Weights of a small GPT-style language model, trained from scratch on English Wikipedia.
Size: 10 layers, width 384.
Architecture: LayerNorm before each block, biases, tied embeddings, ALiBi, capped logits.
Training: a variant of Muon for these matrices, 6434 steps.
MLP neurons of a small language model. Each row is named by its layer, matrix (up: input weights) and neuron, and shows model dimensions 160-287. Each number is 500 + 50 x the weight over its row's rms, rounded and kept within 0 to 999. Numbers have three digits each.
After each neuron's rows, "fires after" lists the tokens most often just before its 100 highest values on Wikipedia text that the model never trained on.

L4.up985:535456482430490488584462391456470511542527477502460515532491374477471427469422481443510627558507527491544439479399577477552503563449415452582505515524601473540489507521512490474570505549483594468484421514524375475487603522507567499462530550556474451530431552497453443503558435468427544474536582507559382541498420406491484477567426464494479476511571494466534412527579513508399521518529
fires after: "y", "go", " |", ",", " I", "s"

L7.up877:540561529562657463565503465564450550541473534455412395453512465590498581496536463407527518598417470475531502425533472497541512547476460467594588511467518434535411521499512394458486496460367460509460493482522565517510546496494548548466468523465461477417524470426538517537441553399495487540476533528536451491524497540504531570468363511537534516530544599487580526621573485426433404563525
fires after: " ", "\n", ",", ".", "-", "=="

L5.up899:511470463488450523588463476571426437504486494494589538432459569483344517514415538486543440380377494497565504528522512357541442553533491464537527452472514487406599531435487533474519455601513493428579492550541523479441518508537469431478447410518404490475519493506511520486395620504536476435468529412445467501449506467455511482536441516566560521469549486484477571526531561564456559519518
fires after: "–", " |", " 0", ";", " 1"

L4.up886:470433511436517477458498466533442446511532568479541487520472506581446542491367474523528477567605505500521564595459492394501433527564493530516526500478604514559460453548464517475452518472483559469498474501456516548487498524520601442402489487546454461488517475422531424581429434523528578518495425483537495530476530456458594464437534527549515461526415466606492512416532466548453486543509
fires after: " a", " an", " the", " The"

L4.up1054:522488475454403520454594490472504498483462535532533632467511477558533357475484531448510472474557409535494525523455492547502484516467522498534480550449567495470490529464533517521455548453497488523427561503559511574463448481543510494387500529437428398490502534509459459521467595565513484416580505577560516462536644529491531549496489498457502488533532473528456494572519514524482518523429
fires after: " A", " a", "u", "e", "ar", "y"

L7.up917:431533601493491451571492502514477576435593445427480456489446423490437401550484486524394522507478513554565525554521575500520502523440504481488503573490493475404490543456503470586588476475515482557517513534513624534432472535425570620487553456515598436554488487583574454507509445577557533515575506452607387534402485543448501556527508511527493471517506541589552423573488418548495472470527
fires after: " |", " No", " ex", " on"

L5.up257:559472480502472527383552538466544477474501483508504525595520587624479545490440581498562468506490521497543523459554474521408408463492458409531517562583468507496588444553500529509480542548459438526536475562637528418547471574433484550435523543550413532451375533514596465538503466479455580496424518474499395488476503507440483528535531475432516459462496577547495401425456448520523520478492
fires after: ".", "\n", ",", "ed", "ing"

L4.up324:436531555478456521476422523503515516483478544528505481456462433496506469395493400530448487463497579492502563490456468408560542397491459531613482494455525530540429589577533555546375505443517567503525471530514375542546505469618482438553438460445428449576518504473439503477461472556604536514539456484508506495520530534454602577503568511531443496468535463546468458529484529551446520543475
fires after: " the", " a", " an", " A", " his", " An"

L7.up897:491402488464465527554458478574436548529491422525464457464538451522454497501481445381470446572497505534460492435498579454501517516480541488509521497481428596532484515552478454499430514512524430502470429560509487374449453537501547544580528481403451492557451575479448454497541414516546540557501483463479454517450510527561505551472447544482439457557435471455471567436533385536514422435505
fires after: "."

L5.up243:481441547478480486513470513358555481495510480599552439522536497553479497513444469472507397507541538593493513418520444466462563536538483471500518393527546445511572457475513519452501399511501502580451477459494514430478406548521550550490536457564447520517391562493538455539568444457444555537510424461545490502582550447417531415561506401495547392488523349482505470575537573456434431423463
fires after: " |", "-", "|", ",", " −", " la"

L7.up451:484427562563451430510520426537433488502381543475408573502506536497468415522411534417635445462483489512524512481569557485509589532495548448532545574365526543547530474530408507494627528513453480482527581521544499526489490379538532402469522452517449523325514539487451459523521477516469546424438482466507498528534512496438466499495505515552540575517589511515471475432488467514483480417456
fires after: " A", " P", " a", "o", "mp"

L5.up827:485447524476430528479505475494581473506499558443528439394484513481396558445509454522520516572472496569506466474562506496486491436471500516520538597526457593543584513534551535501498529415466516511573495418434529513514454555445484568462442519494544504565414585460617530449494526553525575458440424506500475528459439465527517636497477517480516509473530481484584534429488498457472523542525
fires after: "\n", " M", ".", "==", "===", " \""

L7.up415:514525531531546465592498450511553487492449431439509503579514506523468438424474536435500480464522503479506548513503542366532545456411510616532532450445398642537452532536462495424489456501463424534504483510456515486494532640474542545492527473491508394469503467474569508537476589524589426511549622514579475507493475511501492469523497501492497467493475539426535479522472494527373577464458
fires after: ".", ")", " |"

L7.up518:556537506420532601489491459564501490478560476478565533404542423494467465568483555455419496495488525537559457464588490469509544436541565520457532493431490541478527573570409513451446507398475488499476557528502496485419514530473496515536501468462465484534444555447512397533504553492472612476437417439528451525447526551510564510493488587506536457460449575511542450514567503585486363497494
fires after: "\n", ".", " on", "d", "ed", "On"

L7.up681:452477531494448354506496506530521523540534469482553456518513547504560472463464556478467394537529549456457427408516560459478462574386522484407482503544502509406614492522437555394496528437479502495519428611499543594481464391445457696399504533640416495398603541627438492489529496475459519476524476438532502467502472454524480449517575489521440494450514431513547616478499577473517461527583
fires after: " |", " /", "s", " 7", " 3"

L5.up807:462585519528539485435470515519442580523604549434519467516485567550573465521474585577485535474458508562495544482537485505456532523602426425470498455569431473488539529514535490499492520512478479387467497569505600488465441512593450414573462457494527493440431465492523474405504493550416544561547468483521459494527438532468554576460478440512589550462511600475639496396480461458577407489503
fires after: ".", ",", "A", " W", "hi", "p"

L7.up972:371465558462493480554503438541509468541461529461490532531410496449531528456488549444445554424452469522509546537561595516536482436460457612531476521502502511488579438500439573497454509479529501501558396572500515451529501558578510586473417414546441487497379494527424494514399534545485475528483417426517443423491531563556463415467483494575528531518546597562529517462414530492456448532548
fires after: " |", ".", ")"